MLP neurons of a small language model. Each row is named by its layer, matrix (gate and up: input weights) and neuron, and shows model dimensions 0-159. Each number is 128 + 24 x the weight over its row's rms, rounded and kept within 0 to 255. Numbers have three digits each. A neuron's up and down rows have the sign that makes its largest values positive.
A block is one neuron, or neurons of one layer that tend to fire together. Before each block is what it responds to, as a language model described it from the Wikipedia text at the highest values.

Sports stats delimiters
L7.gate75:137164186119098153116142155154146087125122159100108068120085132202142103163115148125127124143112105110143094168150141167105169144123138182120177137155114099087101126160121101143169109119146131126122107151155065116100155096154111162086141105097112138143100142126138134137136117125110158154088116114118139163136123140128116151121098172110138095148120149163118150167145124125120141139135101125140136146094149139101082106120140091112100105132144092127095127119116180119119138093077128
L7.up75:130140144112109111153152109105152129115121099130110116132121170120126125127103141077144090123098157147156092134180099122157136108142137118135113186142123141117164152162128167119109106142134141107146138107145092114128143129190125129108168134083133129165073120141140107127156120126151096182131127118100135097145087121146122131155074163166109115122128114134174111132114104121132126138154123109136140165130097165142196119122139136161195143110165154145128124128110132159154113124148167
L7.gate151:153138121094132135090119135133135165140117114084129124107112124109120118108137102101149133124148162155130102157110116147130146149119132101161156110132150111116124096156109134135134129146101148128178146159119114130150112100162135117103110145163139098153128131093115124121140134135136091118127107143061120104142166126101133121141133145145156162077141147188121123152083136101176156108151124098117118124145125118129095109105112089133179093132151168172115144146167123166150145136150128
L7.up151:122118107092131148115147167189136117157132082120135125112084129145134120128120077136115129134122141090108176167129120131091115132119124107157127141159102149123128128094118080134133122206098176116132127125146121087123116118149166096102127112153107120116103161137152119096157111142114113134135093139108107107176139125137112154119096132132120136129127120111145137194068143145161158135157134144138112118128096155142119129125129108134124088110058131135087157123131166141115114110155141
L7.gate195:130114125116106132083143135117172118148129171103156135112143131122119133145119129094172144120160162158190146129124136099143112147105144128141179130155136098093112108162145122159119127101116147115171132128127135110103127132144147097149123120091129074099115146128145102146147132161098126132147145118109140105150133119072082090068138130094116149118148133134116097145111136125167158095166145124139132109127156185131072128108111148153162114124127126129141102147157093154116128169108128
L7.up195:106114148140133125103109166148125143135094161138154146141110104142103117149110155129148149144112134125159089125118114093108162122126142096165112132129109120136158108089155085136152143143135127148092096112081136141113171118155125110085130153146134124126127131155168065134147147126062153134122119138118127183159129158170119156135122153126137097178182151116137095129101147170158139126110164096141069129136141117106144146116134143130136084120158148130065121101139089099133115085132137
L7.gate257:113097088126132103097152131131139157140102128136147133134113107144131123126125115120155127148155127136137152131107136140142153127115137077111131132129160144156163127170121085135128132164142148152159152074116167158136116116148091119121138128165090060109126142106117116158144161141115135154148128102090129119141119110139136129135085099150153121163115171082125106098130138156117146111139137110084105123119160123126138155050122106060129117108164146151147128158122081137173091139133137
L7.up257:177164124108108143118169144093129158081153166146139146107123138103138105171114111129134136118150148133129112129153149145103112134115188106138108106131159133128116064126100125129154117134110133113126103169100118110132124147128110128135093141112114118089098079140138143098114160098083131149079143112128145140153160151105082168136128174144099150105150116105114131120135118136120151176126095129144132082138133102130115085133131102105175134109115102098142129129080129097120109114127173
L7.gate362:098106129141126140089171080118193107140096143120107119108098085163155135132099119148135148138144118102117159112122162104119166123106157141126188113138122145077157092146083142156146135164123153135160132149149116066148136109139134111108125168109130095101125146155160153135136112117083109109127134148140154113137106126111135137099148095138128099155170159139117151102064112146141144095147155127102097123161158157115122098135125133116111121132159142145107118130135082112125140130143142
L7.up362:106130135121157164091158147125136098131104157125129102126109130142138131166123130119151128125126150112129062110104150138063168111071136125138175117138148157132101092133121130174155158117130124154137110106138116105148149131160079142133116092091086141136119175157152153139144141184103124157079102146111147177126144124104119154087116103126138133149130144084160114106109113156116137112148174131132115130138127090103136187143102108120182060134119158113077114088097124132130100116120162
L7.gate365:140149138124171145126154151139155118124152109139097124145088098142098161113081093102114151136131120066100124198119117126149140103141135113107149104168142123141079110092093113138173123160103094164103095088115094144132057097155098117105093115073140092127110082133164087151135167138139132101103112119176156128150119139105081105130139114133159078107143119126137104154141108142153153177131125111124145110089105149128126157122099097117114105134112119149132114136111156111169141100162128
L7.up365:125149115092134114147139124149129145113182098107125157148104111141104079109123143113124136126118081110093146119152132082123116120160093125090103139136111160145141146091103098136148113121127183105144124133155126115116136140142093161155089098157112123152117101131137154136117139107138176147144077131150156126090140139156109115155108122149150131107200115133184106119143109148122121153146077165119090092149118139152122119078120149112101108135104147125129106121134105131162130129112122
L7.gate379:134151149131134142138151107130104163131113112118139092148152126110103125152162125160127176116095139146125083171106108119121122177153116116116141143143154096144117169141127131131132148118121150122108124091091129077125123121089115091127134099125110101145113116156149112133111096153105131140119188114090132141110128130113140134141129146178119165124079156124102119089159122155123115191114125143104074140147118151140099089121114127119131109074142144090114084112180110081188138162138109
L7.up379:126095127123118106085174115154136149115125139138095139137110096102143132143125112142139123145157156095130094117148171156101165117037096115151104132161131127114131109108162116156136106127130057111103144142109143135156115131158127136130123112107116141145165162118171154183119095117105143153093136138078101136132129162092107162113156162171100123139095114107141087116104109154126138147159093150126139168116146074164144131064107128109164158127093147129149111112149132129152173097106141
L7.gate413:133124166101127121114157140097145135189122170124155158104090082125139153146096128129116116117133075106145103139131160174113112128109123122119136120095144174106149112115138080120156089170154150145136107129146121161133099158157091120140116067108116120126129103121146116123124146104098111152110164118152152132125068144070118147111161116128131113162161120124137123137129095157149164128151127145113124154116161095108107135121098132135095173113148134117148134102108129103207123107130152
L7.up413:136109128151182118093111089132080116102128144150154160092120115167147163099139134128095163082161130097146151089159137169143118137118117153099097160107134119138139111092115104150139145111139098134130094128140146152113141148156109142108147160124133122123126115109140136134138099118148130125159128137106162123106110178111083087141124123096120126160160131126074163158135112171118123122143126170098166145104144125107126097127099124083143118096136166124120109137115186152154143118163116
L7.gate425:113110109136109153146154113126144106125158127127115127116080109063100137143123117095147136094061112121131113127121117105104112120112123164124164141134142096125122112180134140159125111130105108163139115149134148073133148138114112110109123145160096168145101153120134114097068163155138055120147132134118135138107134151117072114155164153124114129115153114118122107117156122138101103123135133110136144169140106100146116136113103162122129149105135117136153114145136153141180145106141126
L7.up425:112124114109085155113134146129169131093150145127129121135083103126155126120100117146128128134082112110059132145110118149112161132096151129137151120157179084124138161136157133124159091178111121165106118135128115107119147152165119095113133164136145125145138163149205131089137155111097113123130080129092124160136123120132112147112174137139100083138171124129134132136109103139099115181144143106137087131144146105140136102120091101111103093121124119137128140154105109116136116162140128
L7.gate446:133142165095136121182139113107181146142122111104162165169156086110195099126124141117092139130083132114096135096142124127128171166137190115121127136093136126106109125120133104155084124126176152113082139162103097189187120097147147067126123132117075125097159113116184126134119115137104140111141110121128113118138097101122142159140118143126100162097152111155106124126101133132143139127117136148120106157146140100125095148119111150173094125126115145128159119150147124105125145153104114
L7.up446:113143112133169104176139147046087171139103111116144164147122102116170108143153174079122144103124128076109122100146173114119143137132167120095098155121122136103123107127120098126129124136107121119101121149090134113145200078115122110089130114103133103139171128163135092172179090083119139110115129149118162110110145147136153129121136153165150160099163138157102157118088149091184152099130127131173165159104106160122120100106110134119123164138125113143115156102133121121098139127115119
L7.gate581:119137157091117120134121097059112109117132132126150157110155166121136105210178098126131115114076143138125139130151126131137127151158136100159135101142136147134150106109152121153106116104110083122118117107095130138085149077151086102133113132109146107147120152133152099101131101142162116135118144138108132161115173164109133175090158145154117152119143106081128135177113100141166140095080087163111125101090150118124129121129110156114139102149124117095101112122122091122118073096122174
L7.up581:113108173112132137145147187130131130149110129118095144100136119107131111143139130164177085122141144127146112146126166135116191118120131127151104131127154123175137139151145115111145110115140100102129145097110149161125136127149120119156139123095117134130149167155171100142148111126103141135137129117152104148118103143107119185081125104196119161191161144100129134114090116140159154083139130136125113059165134106139155135078135155102137120131132124099167112113120122144123088120133167
L7.gate595:147074117143114135117141100159164155126127137119126129109124095138153169161132146085130119143074147102170100182135133130133117180143096111102139107173134117143123126114124127169165105147117177061144102115097106137086138135138122102127147123135163121137131111174119133123129155146127107124134135116132166131098131120113108158100113127142092135131132115084149101110109107117161146119160138155136140114117136154095138126171115169134130126113146132130126128167134167124136128114162129
L7.up595:136125098110106125131122125111142148193148115083099102121117145133103156122091145153111123130136143142104129154084148151115147130107113158171151154106116092084134142098102131139139115112137142094156145108127102124138114127147115153145144110116136136139140137141121164076152117137122138124094159141121143152150115146112095151154121114142075135144127155148153123109079106088151191140152058128138155116121130093095116165122089117078128145146110118093113117104161091131142125112157114
L7.gate658:123102115116104171138148103095161095182085111094112155100096110154139131102133139124135143096138110153134120150136184102152152135125149099094176115161125112133081130126111103118187129185083150140143126155086113172091145139127170061143076133124148127140182155139147149164140139097139120125107147141148150140117100134130149138131131123124136138105089084101079104078118100135145143131157150088080119143100141101151112079118119109111153133059088145144141140141131146113131103117138132
L7.up658:135138098124118141142118149114141117158129135129138119100134085104146145088129117122116176149076143106115075102114167129146145175141143104108159112099153167137173155133110105105143084147110117108111107122169101100127124100139146097096144158142111134142149114163159132150173111143103154071122128152157121100095130175118125148148076117122158107124124127139136087102132122094089187126155117167109127118133132103135104094146110105095126132112121095116104108186168192124101113079112146
L7.gate702:134114115142150128111101122085143122113101185097123146117151111184135110149115163135139143149120135155134105153139133123130129195162141128182149125136104126109114118144137110140119143122100138140133147128107154107088132153127166116123132088159109108104117140140156071129105097152130132131139142088117137146135127137111121149083129157131127122151094168125140070143075113134145143119142152185107130092122177120095110112101132129126144088121108129141099104109153089133159098144121116
L7.up702:122105114120100067078121102094132099128129106122127143117129133154102115112093149158172115123136171171113112164154135087139131118129109126139123166147106147104119103144099114090119153109101094118201135102075134112092143109132096125122145110107102093136136154107144095099130114158140138138143114106103134136091115101100095150099141063200124137154134153100092118188093113137121158116167123179142111103154128127140103090105121114136188092131113118133131114095150097164163096153152116
L7.gate771:147102108151119114143139090101124121137123155155072100126097124102173130140142134056141144122162157075124128157094103100162095125113097142120125086104110105124110097146148151163134099132092112113149166133141121092137124116094118129132141125127099132121146161150163128150124106150118077154091129071107153083118106128087132154095141091121122151147112119115117107125151138131171121109114149143130135099118154134104082122107121128143142124106111110156139117158124090130152139153115109
L7.up771:113103114150167118113098148133141119127107123120125111122118096178101139149080128126136129118136101147123112164145125147101158127123114117168137119127139121119139113109130104135146146146120126122104110107117134125149175129186079098081126133132122135125166125126177110121115116104150119128113127138111129143143100138145123148129127102148124101152135107169132097065177093151162147157157107092106071157123147123121132109169131099101122092155128137119058153093138147090183100106138108
L7.gate1019:170113156139119144101157141074150132141167137125128115124099144126121148134185089121136114103178104126117140130155125136142100137118130133147111130115153102117109146114113113137149131144105159158148129132170116070104090081152160109131121135101041100133121107113158154111148137186104125134135132180070150146118138143155151170150102157132098146129148138176159117122111115134148140134173070098151162111146080121108122143106106127146135082137134158152126146124108115083173089129157143
L7.up1019:095160090097100139129114112159144118126111133161146146137121109134120118107106126111115181092133156086134076154128090085113135122088109125106152146158179149142149143140111116129147116091116100116084190111135111103111135151149134140114120170112106122134137097112134109134129133078126145095129157117105104125086110099112149158110145141122127111138130139166128073092116106112136151130127153118119123104152121106164102096108154118122175080100124130094119091177150127145163153180155127

Sport names in leagues
L5.gate111:144124131145154124101108120130140142129135116143134128152133104152177116127126129138131183111127091119150125127149158122153141126143130115098132158106106127129103109121108109182158139118149167143132151125129114118129093135138166150121118152088108179109150105168156156096101125125120118136132109144142125118141111123111081146079080127112126127132140119113090124114156078108136093167074116122128132151133125135138139092118067120160101146108144091091101087136123129056156099101103093
L5.up111:132135106084153136133130140105108143137127102089123165130091105108081130064131094164128142108161149137120156138106166121108167140113143116142095167148143179115117143120083096114154078189173114150142149149101135121137160119156114168133093116111129124164105100153109098139166157103112187124161063137160121128147139143136143143098115131135161109130094130157124153125112148119152131117165103145113116133117093133138108061102067140097116125157108143100135162048112113103108095121140108

Sport and contest nouns
L3.gate64:170127123122154147122099129105101132125130109144137185119167119162118131098145119140108109116119132152111118130115123201086159162153122121085092111113180155110125115125098098137121127160135120144148129157147117139118119136149115141147085115166107122161162118153143143144118106141129168125160111104130157121128157097110095138128129127128170177084154198111170109145151139110115129163141160118097088167099187138162099151151115119119092115149114138090128097162147110109143129138082159
L3.up64:165183139124134127115130174112144156126106120102133183118142103147097143104141145138117089115119106160121119127112137152128134102167134129123152139123157132117121141141092077099180083146099095092111119157080122109104128136155089101123147111133130128152172123142156113139139095111143159084096092131136126128136114098114084128117131081122138104107149139135159123067188165105100094131162157126111115145144189144140121127135092114131130162138111171119119115146136083109125167108086086
L3.gate836:125145099142118103111102119126158138118174130167105164118128073150129156127120115169154132133147110161181090131124167177113128148127130158110129157120130127122117154133133113131134141166108117155094147155139160160115131120120156088123068136159116104148164144119162138170117118118145149138127151099125130086089128136106136113138133135111094163128165135122149120088150137140107114135125142128158118123131155125132108132111113124085058124094096123169098096152128134095164122170116113
L3.up836:130148153134128133122138179110148123124076108132128136113124121128121099142171140121119113124105093197113107108121077136098115100069123137089138097137138162120095098123096113132189103123103165121096127127116128094144128146147098147149137152117154166109123095108091105141149142155103111128125117106127162130115103102147104174151169128090126095100141122132110139118107128117110129109122207091147100144129147136102143163145150100113105151099160121160127119122145154136097144124118094
L3.gate893:152142154114119128120157142128157162120097145127087116118155104130110120163149154084139129130165138138146103115158101114140139084117109136150150112122154101150106122163148144114152110145080128111074122132126165115115099173112121071162182163117166119152150145100142152161155113107118104086073129163152119110131062152110138162146168078120127109142162133147140122110145117151122165109156138122166104082130165116119137121130121125155113188133115132156133098156176183139156171066133121
L3.up893:144121149150098112154142180185139133099147149124141120141157091126134055142135095112139140158112080166142117120150164128126135169152169158133164114159118144143074159161131106114150126143109136138145124124124155104154141109120111129129126165181132142145159101123119163127137161156140140121126106129085173151107136132076151129114140138132129148128150168120147154108099130161111143139139143141148099080142149133098150172135071128123138135138148144164097106133155115118137097162090112
L3.gate961:127140128113108125096115132114129170131113109135166147142150124141109121125148142137139156134137141115131107136118107151134184131116153087124150149142130119098147120141099066119165159157144089134122114168133100122190149100087119105145125092099106107139117143131121130128124172092111152095119111097172107080098150121087083123132169169113138113206130108164175099111144148096102145107114117122059138155107114158127102114107088122162134172111125117142118139087111112126156156099119100
L3.up961:087125119160104116110105122137123150142150090142137140139133087118103125123145144114106113113152147149123104099118106143164150141095123084146112134100139137115126139116096101094169155139171121102088112162149076136153130114075088102181124087060102125142156141110152141093131096111104136130157116095128115071138145098101098133112137142090166147164138091124152109128169133133101155115163120132140130134133130165176087127103083118175129151117140105123152144101124155117155126129092149

Mid-name and word-completion tokens
L5.gate507:137101104111145108128129109103123133121120107105090146159107078074156148072087134126102109096135147112044166172132169117118125110184156104118122124140151159070107152114125092111096104088165109159138136100117116143134128079124097173139146144136115130109088135144104109131115119106108133114127124126122132102141135120131096142109082128175114136127119108162151129159137128085137138115094133106151138174139147138133141147121126068123189134139099130118134131068103107123095095159145146
L5.up507:139107103143107128091132127132100152122100110120137082133092127157159117149141108146146101156142120091113129122106149092155159110148165118159118116129156134131106162143105139149122127098133107164148134128106103135120102079108142120185123129129123144134123124143167144135116162111100114139097113105104158130176115109095161151112125164126180082132125161088150123141142110113153122118108153138150141124104145135148129120128092100101124153110149179183123141139116101127152112146094151

Mid-phrase joining punctuation
L7.gate168:169148120139131127144115112162153134164098104100168159109117121113127063079120129129125137119109100165135122133136100130127153134115135155133112077121117087099111159156158116133145107092067106146162122087131073174139168140138136144143137167188108087124096128114167146130111128119142118120142123142137145141149137160139106178088093106112160140103145150113168139131154141094137134122124149144141116134140137122106082121122096171134143157124117153138112138144140082151147130133114128
L7.up168:114094084115123094107158116125164142124134114081128160118108136134102121121158116195135167141143137177114142120102148087152123144188161119106103144095136093152116154118117111107145146139102114110127140116182105145114171113105108161145142102168145163135105127126166164145118058146176133099122136116131100121136108116121151139125109111124111088137109120130146127136140116145107134128120123157093145125131120153148110125113119139113130112166099183122155092116159103139178140112090151
L7.gate336:080112079109107157152099108139131132148102133144133153149132126146142103129125143113130116107135107127145113143141144147145159132092163165122132127109127134130117135124166136110129124077116113100160116092153097139125106207070149150102135104166131088101096129101154114148139142183132130081143102112116135103096139134155068129114142123113145128133151129117156093103103139121128091154137132122086121138117131148078108104118141139122153127088135152137105091121142156156139116153134105
L7.up336:114180135071131137110124140087132181165096117119141140129150142141130125120128173090122119140174168140119119099094110106151154131129135158116141158116079123105112098165139172145072142140126142115151152146154154089131113141113147150134147149140129144093135162089112133127147084071132119107129108149109111118152134111115144130089158130144155120119171144097112120159141140158123100166103170107096116118154147111138153122130102111139153151092164106119132174165130123139071129138143153
L7.gate388:146091058130149166109106132141099113166111080135138130142137105117144106119087087064111079155139133135106109114173162114143135120123097152145132122101120117095125124111165125146125128127170129107127154126180108121120110131130147142100135090127104082120135116121139144125109141140165125136134146129120140138170134109103128120122131113131156162077132124121129139125136139118091141136118108121152132149119107104084147161082125102152132126172183162172120145148106127146102140151149149
L7.up388:136155136101137133170121141127164106134058122127128092155125141143092121116127140134128145134098166165136150135135102141117095149140145137110157109136126132149148128143129127103134141150104116148137143159150103106155158136140145131132140089135123137100139122069089133151097101106138145080142136150132119139117127139139118130138168135137170083097104122126163111128130078131105148129125156095106084140143101110152143151107100108085177152135172123145127163134142077154132111130087134
L7.gate407:116111112102155125156122172143142160115129109114154179133148092120134138146081133125109138115154167114124127116141169087096129147142158125171152076122146153102163140156104094137075119092115154127114157125137153057107116138112123139132121153136094104113125095070107116132105161136133101104163110133160158171113187153121111121126095119135159155097115109077144126086157133108125111151135111119096157160168117167130077105151068136099094146132147126115103134135091148157121115138132110
L7.up407:159124156105086106119124099164127102093126133142163125111099147155095161143159119092141092098119136071164145091136142128149101191155113136126130097115113113124131151101095180123123091140187131103143175148105164173106120094110126118101152141168140105132107125138150143113083106132137134125136135102133112133123130107103117100151109157136128119118096101081119139140157115131120135126068123160134106101126143153118134123137120122115120090092110136173116132133106111093117123124123104
L7.gate476:134116126142114108136081071119141168137138133114118133131170146101131124128122135145122119147133129123159145158146141133204109090175163127149138119148158146143153152115109139162093157168118137115136163121109103178141047158155140124154110151120122096149130132136117125130140139113156109133110110144142175096133146100150106130107105117135097179095129146156120156108086147146138108157110113107114126126123143151142181146135140143129136128133108117138117146191150154139115142135090143
L7.up476:169081101121121109125117147112127141131134109086144085100089137114116103115117089082146135154079131115151121101145125139143125141138110150061124138146123117154158134076132091118132149174102150176129116105129137121146102140156115122133131107133112101153095111137131104114164081124148097106151143158155144107128132156127129127139154131136145102081119124074136110123150109062151134116091160123131137075143110150105087107167108110126133129137113098117076115114103173124155141134132098
L7.gate477:146123125168107159118152138132130087161113134138149170146138119133132107116128137101124114131133163102094104110134168151146151129150164149119124123140114077075122132138127116147063114146133122117131138091140124157112126087118075155154159122146117124115137165123133123153127088140100121155150152104099151150142139139076150130103153097120175157112114117115167115123150135149146139120091162153131135162113161121123137111145099143092121150110121106105171102153103142127206125169132137
L7.up477:143150098162149115155087097182148157134117108136085105130151131117153115141092098080175108102128186108151166117150106126174135147121100130132130141120119131121108133110096157132132073067153134149182123126122118157113105152119152128156142119132127136082089123103117175144111158135144112139114094110142104152114118135129101110126119176107123127133142108111122151102148133134135110101160137109102122146134095152154087129108132106115135124132128143132126125146142124190153083135155161
L7.gate550:105137140155129122093095129131098086137073149127122120121111096106151167087143117127140053088124160122107153100100128122124117108143104126132155132150126129102128103112095148108085096115146093176141118166109127145178129146091185152155131150091142138110153155115143102153136156153172142136127125131142114132187146145113167165103122128108130163148112137130177109179135179107121161129114179135109164138103149154115133125112093117152163144153125138156196113119138155152137173111133155
L7.up550:154084147154155113122114106097127137134110148089060112156164104152139128137160107095157112134111144171107093131119112150128105140136122182139174117115138112138095142128119171152114087115105143094129142144108129179150127080111140128137117125191106134098088158119096096144104155122165153172143163146071132098153145128142111146105111062124115142106117154099160112119130158133141121138077101115118146124133127075145124146153114129117133118144138097181131126144135122128110147120119114
L7.gate597:131137126125174112125150132129153157167127099173112184127199142094193125104105133140143107128154133133136155103111101129174147143125166175168188115126178136083109156162145145146093103088133162115126144174095133088137072141154195110165175168161117097111144143105117129131132122156167103170134118116122149133118128159116091100123140100108183165122108144128128099103161139104114135102111131120110126168131150136118094135117108118148165156107116101149159129166094131139114143144070145
L7.up597:136124120120163156114127135110129135145074110126116122117111113163156113107121116061137151140113133111150098113172130130125108176170125152125149144085123119159127159102127135144122160095102109113172174158139122125114086152112133107089112114128094103115128110137100177124082109133186110142097141110126121102096140120102135115101124076093139155142104099132154109136109098147137138116175119173113115115136125144141096082161129064119158119145148132170152102148143073129110115144097119
L7.gate626:172121142111126139136107113126119130161078129130105126164105106102106156089105154092078100101138103092113118141117148120103135124115178075144136119119131113083134149134140086140115133105108143172106155160114111091154113144115181133131188139116153132121167132112134141112071101135148133127135132110148143113139160135105169121087137139113123166113109124100124145143108124131142114166120148107095148155108107105126133148080100120159137118122102125113113145125178137161100128094102147
L7.up626:122120147160136152173134108161107111148108149137098119127148164174158150141148100144125115141109158109160139148126132127129122135097113139137145105124118119150119109121138134128109125138134116112126127156167128110136107151093124111140147179166095101128114122106085125103113140116140173132119119130117134146131112155153160120138111130142150128135177176108132097088142119127149115141158095087126126093188156097149173120157122107121164118116137085137116079143133106141132131139103092
L7.gate896:151155124087165143144167125133169134131078093125103121112144142119137095118126151111106099111161135080126143139127093175167138085139109152115134123092135130067123141079111156157129117160119158110116096139167139150174098133152113137139123146177139113132142121121095122095113115141147166127117127124137110117139092103148126113084144107114136130085160102124135138128111122119098104144092102066099109114141164081138140113086109055119148110143099116116158114134112146117162162127154124
L7.up896:145138128117109115117160160146167167155150118110133165145105138135126127123115058099108132137135086118128112130172122107140147175101123124117117140105082145178151129098175111101098093122118170108110117113128130109161058169136146137113094124153143096156127108104170153163137124130155141134124136139123103136124146137128151115135089160093110124138166155107160142069131125145137153131167126125100175089152113129144126145117127091087125124125114092172108143131138088160141109131146112
L7.gate1052:169105134143163072088134133156139131111125114131085117139098166145163128083156118112125140155081159132111154160122137126106121142138156094125176124113098096125114172165117128103118082098117118162123163138145105106107097154143139174145156138138078124122114138178153173165077152128151159105158156114139126119103100151125132122105129121127103149126124144102111100186132096095112136133154160117189159132106113110137139134098133160174148153134120102138157168095124097112151120134089123
L7.up1052:079086116120133140121106119128150154108089109117074138151134152103129090084083126152122137123127165145120110084172142123129139125113105104158122151106137138126133146105204125152124127141159151107125155118125095154126120071189163163112161143157113128132112139119145157185137147128121134109103126133065102152120126121151082146135111091150129120077144127152137138141130121135100105132104135171155142202156095095152114115072123106076140135133151129122118117156137143155126140096129154
L7.gate1130:143160152105157140151119145093134155154117138136101151175133169148144139093128104120120119116120157124099172091097177120117117134155129160153171118095157098116105091166123135136099110138137118157122108152148109099156119114159141156097136115135167146130170124144129133138125094109119135098150133054125255182158108115145104093144136126112134143106125155149103111153150143165092119114110129114136127147124148150155125081136169103108143128131130157120136124138153093157122107128082142
L7.up1130:095112126097187072074084108135117157128102128093134125140129122138156065100113072115149123099125147147131107149154138103142098112145141106131115173154108120122113176120103124151116092124163077118132141156127099109103111050153157136124151114139118110152091131117154164124107138122160138152134116172125076090146147146135121133101111060140176110139150172129135143161127133102135121104129132110172083151128130125162119123089119146148133147177147119166138099155115092136132154087102108
L7.gate1178:168136131109137115127121138128100103162108103156118201112168134126156130102181113135127121117085136165147095133104127104141121161149180113133127139113117141147094191147137133126086110092100116103101124155160155093129126202158145132128120161109128140134090135142145112105139143134128104156134139120152131167080134141112088147124152143108148101125117133110125172131112120102119104142169197155137148171160143142151129124096102162161134155144146111146149103197117146099123158130126137
L7.up1178:120103139161081118116084170141099150148101154125130116136142132082129097125116103166110124101117168106125162107070085106126141132140132166085093144089110113165117104121122212130124119135138142129097119104127192121152128113082147121135091124174144121161106138073118136132120153115155108103110196123143124122149153121124095128130089147112148155126125141115141098126146102106112123131152121137124121122142136114141150135115127079126152131099151113121162096103116131143099130138083102
L7.gate1194:157100131152119113091159117096130115198120098113124152126111106085180159134139111137148117130095157106141111140141120092144097128137135121124154102102144159120099126198140123148133107146116111132146168138116146166162109188113129128158103124154159115130139107107116141173132168159124097067161160122133123116096097122098153148098120110087148175096109125122101109133166132128142118127146130108134157149126114129135105097135150122135102147102138139116159138150143157171137134137137100
L7.up1194:137116156164174105135127147144141119134138101116109125108128105111141080114092064100143110153119135099142139119160141132130130116149121148122134127125157120108126130132117108138122113104167151092135100103129112142111113161155082151102126153131092099128126106144139163120143105141131136127134152136144150112145148116148068147105115090106161094106134110156116152139133098142135098114171112104119099141144147111145134106098129135135110118199143087142155089133106103142181145161102148
L7.gate1220:125143106120120105105097075130172147147133141122136145134126148119158130118134149136120124139141121121159135143136120116168127154164149111114114115111116078137141147116122127167078130145115138118128157124110138092109024163125143172139090159151134126164148125112129115102132110143179122116175160149150132080086134112121118108132109135095134156075070164107107131137126088130114082166085150144124155138148141164139123130143093127122127175136145089094143118157124116114176146135113105
L7.up1220:120069111163097121105091086108136186114125137104128104134100146179137143140130156111109147142106136109194110100125098109140147100136134163101131131068125098163122136147165090154126144175148160153132146092097152104100109144096138132151087166118118154169138119156116132081134117123145099127142151176129101089107135116170159103151095112142102128111124143126128107117115112161113147135125140094103135157094102123167160132109119103070119128140087129137117096129123139127143140105137102
L7.gate1225:174141141111162072131137086119164159133110093100114125106088121123119126105113113127133124146136139160148136140148144151152141142121111101101118116098093143097150128107165055124083113150104173130137155138136119134158112130123124112130134156154129118144151106126127138115149108106117155126127110121137162107155109131154148180123137104165142103118126105133101131114138145130178131104119116089146126098120170138108145085118067114102115148096113146100163108117179165146126139143188141
L7.up1225:156135137160163120120116153116135147096117115172113091121135113152149131125035092146133135124153149133160150127124081156181140125148120156159132134089148108129119114136126122138135119117102162124129130134140112118125151097165161116117143187135084158135086164126115127171156148083137162126152117151095165111147138159127119145135086134109114168121115164130101137111150133108137122187138118122157146130154121057131150097149164118128122131142133102147127100091105076112131120121109060

Hyphens joining word parts
L3.gate220:118148118109104109117143125146130156119155118146139167117117066131122078128094129098160121146160153117183116107123110139090138119102107109117135082112149118133159141165119078132117138135118119118133146125161176100161094151173130089140114140161152115114108096137133107181139163114120070102101158105131160131137081135098105129102141132113114185173124163111137123113107129121148166129149149130159144121098133155110122153124115128098148126135116127190116071111130123121133101111091169
L3.up220:125099121085151105118139109185123094109131103126168092121099117138140140096146112095144148139125115107148102092149154137120153149134141132139126079147119168131109115147112151157082156094140158121155173097086133136113100103124178159157113101159108153118125124115163153084148106140126145127137116130119131121120137095161093112101126137166103117079098144122145131132120120149140104126124142135109146140121138051095121159155087149085148134115118143101154098150138135110125113140113133
L3.gate416:130135087112122157112114142136129136098110097149115156096112183128156156114123107128119152117165126110155159113147117128107130124121121140083104134068212117123136125127102144082120092109095097128143153102131135127140126129132102121106126157165133126103144095140129108161143151182114155105094122113161114170108161173128149122123119128108113132101096143126123169105093144137121110110136117164140103147096156118171119128097161090082104118166123147097150164131138151143127140136146115
L3.up416:078094138072140107133151104125084160108107108135137123127199119094155141143108122100111121128140165107109115099112124131178117135133136090151130097121162132097098144109118121130116166110141115178104111151140149128169085124105106069100122123123073123114120103140135136122145144091127116124157107102135120132206140135128175118139125129143167163156144140123138065122133143147103161109123098081095121164079143094126178166117106153138135174133147148081159103100138131114119176094122150
L3.gate475:182084114075122123086151126124112143166106092122159165163112148140150162112108097093159118123147108088111142136123124149110105117098134126159159122130151120090152153096137102160105144111101133160150161125120147099148075128138142131164113108106129149118153131079174158065148141122112112124160140131138117165104152143154134113154096120134125113138140175106128107147142069167103158125139160106134099122153121111165106130079162134082177101099188134105166159161125109146162117142149141
L3.up475:156100054138133099138150115135161163116129104123120155148112138106131153139097133095138109117128162103100164098103185123123162108110127141101117123139141107141141135105135089102114107110130093140120109088102165097128109129108164122127140140171181135112110153165122092157151128118144103119117140159154142132138150163178127099150135142134147075142130143166129159122115146149134135139135156144105142115128108164174111132116159123113162137120099126115126170119094126123165155108125149
L3.gate857:093139133098113079101133108128099173107098114160180165104118096144162110145080104099148115123155144124177126109154131124118153111058158119125106125134167143126161137153110114109153135126101137162150109087124135154130120096154110066137114097151132081115120106103112131146148146136121121147092147145147121171146089152137159123127147105092090154108112129091123128065094115154138130122134147127163112115085180130103126142110107163111146147111156124129147087140149145094184096165099154
L3.up857:139141129101141103104152128132120169130113149173129105119163118113127137123160095129143137136172147099164134087123115151182149139117133131105125097100155088119130135120071124089093118137131161106129192110107163115119114135108189165155148101149094142156163116134134163100139103158168131136147165121148149107176137113117079131139119108173118129097129139128139103147162130091141107079183119136111161128110115106082152178096090081097134137167160173099131098143120098110115123127119095